Part of a small language model's weights: vocabulary 512, 8814 steps.
MLP neurons of a small language model. Each row is named by its layer, matrix (gate and up: input weights) and neuron, and shows model dimensions 32-127. Each number is 128 + 32 x the weight over its row's rms, rounded and kept within 0 to 255. A neuron's up and down rows have the sign that makes its largest values positive.
After each neuron's rows, "fires after" lists the tokens most often just before its 100 highest values on Wikipedia text that the model never trained on.

L6.gate6 [118 139  93 104 135 202 172 111 130  98 153 120 167 136 142 104 116 116 126 114 179 113 145 158 180  84 132  87 103  94 189  86  87 149 189 136 137 142 183 129  69 148 127 164 116 139 156 109 197 153  89 125 109 130 171 135  86 107 161  98 113  99 120  76  96 108  88 100 164 132 116 144 134 115 117 145 143 145  90 126 105 113 138 176 127 137  50 172  92 150 150 156 137 159 158 170]
L6.up6 [144 120  95 130  47 101 147 175 151 174 167 134  82 137  59 121 145 105  93 166  94 115 166 179 100 150 113  33 122 123 158 187  98 120 136 181  84 135 145 142 156 116  90 171  88  82 122 105 198  88  99 157 110 106 122 137 154 120 171  91  67 154 109  94 123 161  82 202 124 108 143 107  41 150  98 138 150 188 115 154  66 118 119 112  89 118 108 135 178 143  98 117  89 143 149  95]
fires after: "\n", " C", " c", " S", " K", "h"

L6.gate474 [138 123 152 149 136  84 148 108 123  79 165 106 102 160 122 149 131  88 164 173 145  93 141 127  95 193 138  97 158 101 116 174 136 157 132 154 126 117 128 150 142 104 117  87 138 118 180 146 143 188  61 132  65 136 142 145 171 163  83  99 167 126 132 157 105 143 135 212 117 115 147 194  87 113 125  69 151 198  87  70 142 154 142 107 106 129 162 135 124 173  99  80 131 105  99 155]
L6.up474 [150 117 141 170 123 100 117 133 155 160 109 125 142 113  62 164 158 147 133 115  75 114 106 116 130 138  73  64 155 143 111 157 127 112  81  76 108  89 120 170 150 183 119  42 116 115 201 106 172 132  61  98  88 101  77 140 152 139 121 112 151 180  72 122  84 140 120 134 100 174 129 100 106 117 168 151 153 170  80  58  84 101 204 145 111  62 121 113 193 119 202 155 128  91 149  85]
fires after: " "

L10.gate80 [155  80 141 135 119 120 148 127  74 116 115 150 129 149 152 103 146 135 118 158 160  87 108 105 117 109 178 102  86 143 169 166 141 187 154 160 107 142 163 104 131 117 118 132 165 124  99 113 148 135 120 136 147 115  87 138 140 108 110 120 110 145 134 141 115 134 136  66  45 153 146 120 151 148 117  87 182 105 129  77 153 125 180 161 160 140 194 137 121 143  80  77  77  85 112 164]
L10.up80 [121 112 120 148 132  84  90 112 163 118 129 126 121 102  69 160 171 129 115 105 131 101 135 116  41  71 154 112 192 203 102 117 110  86 156  77 155 120 124 147 141 159 129  65 119 120 213  88 102 142  90 115 144 118 119 154  95 134 107 154 171 121 165 120 137 163  84 119 106  74 146 171  77 115 137 145 105 127 149 147 138 124 131 162  95 102 176  74 155 131 183 128 150 182 138  78]
fires after: " |", " ", ":"

L6.gate51 [136 113 132 128 107 141 145 137 158  84 124 128 175 142 171 137 115 213 124 167 143  67 166 130  87 162 121 121 133 131 164 136 131 141 104 166 107 158 108 111 154  69 116 151 159  91  81  95 140 134 144 129 108 113 158 191 121  86  84  88 176  39 111 126 186 138 174 106 148 153 153  80 137 158 105  63  99 144 202 153 116 105  51 118 143 113 114  74  87 118  96  79 155 126  98 162]
L6.up51 [132 101  88 112 139 112 109 164 161  91  86  78  96 128 115 189 143  80 103 121  68 153 112 129 124 142 111 189 101 127  74 121 141 185 140 165 110 144 123 135 129  98 175 172 134 140 130 108  37 144 141 113 131 105  94 137  60  82 133 113 176 119 140  83 146 146 104  91 136 116  76 138 144 157 159  93  88 123 133  89 114 190 146 156 102 129 130 147 158  85 167 132 150 161 152 170]
fires after: " F", " f", "f", "F"

L2.gate441 [ 57 106 124 173 135 177 124 119  94 104 115 126 153 173 113 173 173 163 137 159 158 133 148  78 124 119 180 121 157 103  28 123 159 148 165 121  90  92 189  88 158 104  75 127 196 109 168 142  99  84 147  97 160 113 120  95 102  84 165 112 168 127 186 122 142 157 120  84 114 111 134 143  85 110  96 110 159 154 146  46 155 141  69 127 125 132 158 129 114  80 145  85 130 120 163 156]
L2.up441 [ 88 109 115 131 131 106 143 124 167 137 138 119  95 137  91 161 167 160 154 140 134 136 125 117 161  93 162 122 179 171 111 135 158 105 142  81  91 130 117  99 154 174 136 126 169  80 161 158 132 113 134 133 143 110  85 146 107  90 144  71 185 146 149  99  84 115 118 140  75 118 113 115 118 144 114 112 102 105 117  46 153 101  42 111 106 123 150  66  97  69 193 116 104 133 119 123]
fires after: " S", " |", "un", "s", "en", " s"

L9.gate237 [154 154 118 142  92 118 115 120 170 146 142 189 176 124 125  60 186 136 117 120 137 120 143 115 156 191 107 131  80 116 168 136 121 123 138 132 167 120 156 150  96  75 107 121  82  90 127 152  88 157 155 163 181 122  89 107 157  99 122 152  63 134 133 133 155 140 159  71  56  93 129 142 153  97 112 122  91 116 136  67 130 123 160  99 112 176 124 181  96 115 152 128 174  33 120 158]
L9.up237 [128 145 128 150  86 133 124 222 125 140 106  88  94  72  83 164 153 142  89  92 106 115 130 153 178 108  99 189 187 160 147 113 136  80 163  92 132 102 150  66  86 185 161  76  81 135 148 149 147 138 143 126 132 151 140 103  99 118 114  89  94 152 127 158  85 129 112 127 117 100 103 112 106 124  93 153 118 132 153  88 138 110 124 136 161 165 112  92 122 160 140  70 175 130  75 129]
fires after: " ", "|", " 19", "-", " he", " b"

L6.gate537 [151 152  64 145 101 131 132  92 119 118 148 115 139 150 153 117 137  62 115  95 121 113 229  85 112 143 161 176 161  94 120 105 111 155  89 157 160 154 118 121 104 131 194 179 140 147 100 129 104 160 136 120  69 102 165 139 151 139 144 113 113 109 125 144 191  99 134  70 139 107 160 179 158 117 105  94 113 121  89 107 174 133 124 123 111 132 144 156 114 129  96 178  85 135 117 104]
L6.up537 [149 101  96 165 151 198 161 109 119 151  99 113 182 166 125 177 150 128 124  86 156 120  92 107 122 152  90 149  93  96 110 102 141 180 140 129  73 136 125 108 117  75 164 102  99 170 146 159  76  99 137  83 132 135 114  61  62 124 133 128 133 127 122 115 182  51 103 100 170 152 165 166 182 159 144  81 140 163 101 149 157  81 200  64 103 153  64 131 152  70 142 136 132  61 175 120]
fires after: " F", " f"

L6.gate3 [168 116 112 151 112 151 184 146  97 149 170 122 104 120 127  91 109 127 117 116  97 133 134 176 138 132  75  94 137 143 147  59 183 101 167 155  69 178 146 135 113 115 178 162 141 156 154  64 112 121  31 109  54  98 108 153  96  84 150 113  65 119 149  94 163 114  97  56 127 100 183 213 106 102 135 151 107  84 144 129  96 194 139 144 156 127 116 141 136 154 143 184 118 175 108 126]
L6.up3 [130 169 111 159 100  78 106 142 115 153 174 131 118 110  83  81  72 180 144 163 124  84 154 120 109 100 116 121 122 123 121  98 185  53 130 153 181 147 114 141 145  81 163  83  97 157  99 102 170 172  34 151 106  49 108 133  80 167 156 149 141 100 173 157 147 121  88 161 164 130 148 129 118 117 125 128 127 135  86 164 109 139  89 110 148  88  89 122 169 113 152 143 143 164 132  89]
fires after: " s", " S", " C", " In", "2", " O"

L8.gate33 [158  86  94 147 169 106 150 148 146 197 153 118 143 106 171 126 106 164 111  98 114 133 132 134 131 140 146 113 162 142 144 185 119 136 180 125 140 119 121 115 136  88 184  81  62 110 119  82 184 127  61 136  77 138 140  99  90 117 102  90  86 141 100  98 174 145 142 102 114 151 206  74 142  72 187 147 154 146 129 126 159 158 155 146 120 127 186 113 161 138  70 169 154 114 168 145]
L8.up33 [170 144 118 125 149 126  97 152  98 199 155 102 128 143 162 127 124 158 107 122 112 149 153 111 106  94 135 137 180 130 113 112 157  99 146  77 114  98 116 125 123  82 185  61  95 161  83 100  93 131 116 149 114 108 145  85 122 142  95  73 153 149 178 143 101 122 126 150  90  94 154  90 102 116 111 108 209 127  85 123 162 154 109 165 149 158 180 174 112 143 148 110  76 108  47 131]
fires after: "n", " re", "e", " ", " a", "en"

L8.gate348 [149 133  81  92 141 120 128 132 115 100 146 169 175 120 133  74 153 119  86  60 141 119 177 126 155 114  74 155  56 146 205 174  61 165 119 116 150 141 114 125  51 137 117 143 137  39 110 146 103  93 135 115 185 130  87 140  48 154 180 183 163 126 127 127 161 101 125 120  83 125 143 106 190 156  98 133 151 128 118 122  82 155 151 103 120 159 125 152 153 146 147 104 126 146 179 103]
L8.up348 [119 119 119 137 113 133 136 180 128 127  79 117 141 177  75  79 105 162 140 167  89 118 155 235  99 181 183 103  92 119 160 206 127 127  96 199 128  78 145 125 103 134 112  92 155 112 160 117 175 114 149 186 121  85 136 114  83 184 124 187  93 114 145 139 145  93  88 156 203 118 149 190 135 128 143 113 155 140 163 141  86 114 126 124 104 141 142 122 113  99 128  95 117 143 156 107]
fires after: " S", "y", " H", "\n", " the", " was"

L6.gate225 [131  89 136  99 178  61 120 139 115 113 157 118 150 140 136 117 169 137  91 162  97 128 119 141 105 128 116  76 112 163 128  90 159 113 117  83  96 215 121 144 179 132 162 134 161 104 138 131 121 146  96  96  98 121  54 109 153 135  75 112 136 107 160 101 116 101 152 152  97  94  90 131 137 108 144  40 143 131  85 109 136 118 123 116 109 138 180 112 155 144  99 154 145 113 135 145]
L6.up225 [167 107 178 108  93  51 124 149  81 106 151 133 103 109  96 167 126  97 120 104  90 132 183 157 110  65 116  99 171 148  98 138 130  96 151  73 103 168  86 144 167 166  78  27 153 159 161 117  97 118  91 137 116  89 105 122 128 148  92 101 125 106 176 143 180 139 179  57  89 149 111 148 127  85 151 144 160 139 130 187 175 116 116 110 148  54 139  94 160 128 108 122  84 120  87 136]
fires after: "t", " ", " D", " m", " P"

L8.gate231 [141 102 124 113 122  58 155 103 117 168 133 133 147 130 140 115 169 156 110 165 191 173 139 143 134 131 129  75 114 180 167 173 165 141 101  64 162 103 111 139 132  66 169 123 133 118 146 107 138 160 125 107 102 136 131 167  79 108 124  59 133 124 109 160 100  71 134  94  88 120 174 120 192 132 141 163 197 134 120  84 124  68  83 161 141 150 143 117 147 132  99 108  67 151 171  94]
L8.up231 [160 138 129  81 135  98 109 137 152 102 106 119 145 137 163 144 217  56 178 174 125 181 115 127 202 102 151 141 158 158 157 139 190 112  95  88 107 150 172 159 141 112 142  90 116  83 145 137  91 177 139 138 105 129 127 101 147 137  51 113 168 129 157 135 188 140 113 122  71 139  65  78 134 157 170  86 116 160 118 105 196 116 140 168 120 163 163 111 149 110 140 127 133 147 124 150]
fires after: " re", " d", " ", " D"

L6.gate101 [133 113 106 161 125  97 129 149 140 166 103 127 154 175 144 142  86 144 108 101  91 102 155 194  97 205 136 105 104 101 115  97 109 121 105  87 131 162  82 191 148 137 189 135 148 172 172  68 113 117  93 104  45  89 131 169 101 135 102 124 146  65 160 187 194 110 123  80 173 116 197 164 137 139  93  87 131 114 136 122 164 139 132 177 125  92 134 138 126 118  81 117 124 131 133 149]
L6.up101 [151  80  77 170  99 151  95 200 125 157  95 162  88 187 135 148  95 152 109  99 121 162 125 177  80 130 142 158 179 115 170 177  72 127 113  87 110 137 106 163 147 124 138 114 134 166 143 126 102 171 131  76 149  46 120 130  91 140 165  87 130 108 196  91 193 122 130  86 163 174 200 146 104 207 130 127 122 138 130 150 141 180 139 113 131 121 160 116 150 123 151 132 172 169 167 121]
fires after: " t", " T", " F", " G", " f", " g"

L6.gate1 [158  91 129 170 109 141 138 106 160  93 200 141 148 128 156 146 128 110  48 135 155 110 135 230 114 133  92  93  95 141  97  99  71 112  88 112 136 174  88 158 157 162 155 163 159 125 178 102  96 104 157 147  47 176 195 187 127  56 159 120  90 117 152  88 156 113 136 121 116 107 122 110 109 123  85 117 150 153 157 143  94 133  70 106 144  36 156  91 150 121  91 146 115 163 128  50]
L6.up1 [132  99  99 147  85 111 143 192 162  77 177 102  92 124  91 167  93 152  89 149  75 138  89 131 162  49 159 126 169 149 154 121 162 146  96 133  96 130 126 152 144 161 142 131 133 141 119  98 165 112 105 115  75  76 129 152  88  71 133 103 106  87 102  70 130 146 127  73 104 107 136 155  80 148 160 139 136 169 148 119 124 132  62 134 176  69 151 122 137 134  95 121 113 157 211  87]
fires after: " G", "g", "G", " g"

L6.gate107 [134  68 124 186 128 110  49  94 130 147 142 113 168 204 120 148 159  97 144 113 168  85  96 118 103 154 105  91 136 184 112 153 148 158 205 166 156 140 143 111 119 159 120 107 149 145 120 146 151  84 171 129 119 186 155 144 166 105 126 106 121 109 113 164 103 124  83  67 189 136 177 101 124 117 120  89 168 153  93 122  63 155 110 101 160 145 160 103 152 144  78 114 175 124 109 121]
L6.up107 [156  98 131  97 149 132  58 111 138 118  85 100 152 100  71 163  96 100 112  78 105 149 140 157 108 105 137 121 137 163  80 124  75  97  96  95 146  92 188 176 188 230 125 102 119 126 174  92 131 146  81 112 108 175 143  62  91  81 118 121 180 149 106 124 118 173 143 143  89  80 122 159 140 105 187 156 104 160 161 137 158 135 119 100 118 155 147 149 177 116 157  85 136 105 125 134]
fires after: " ", "id", "ak", "P"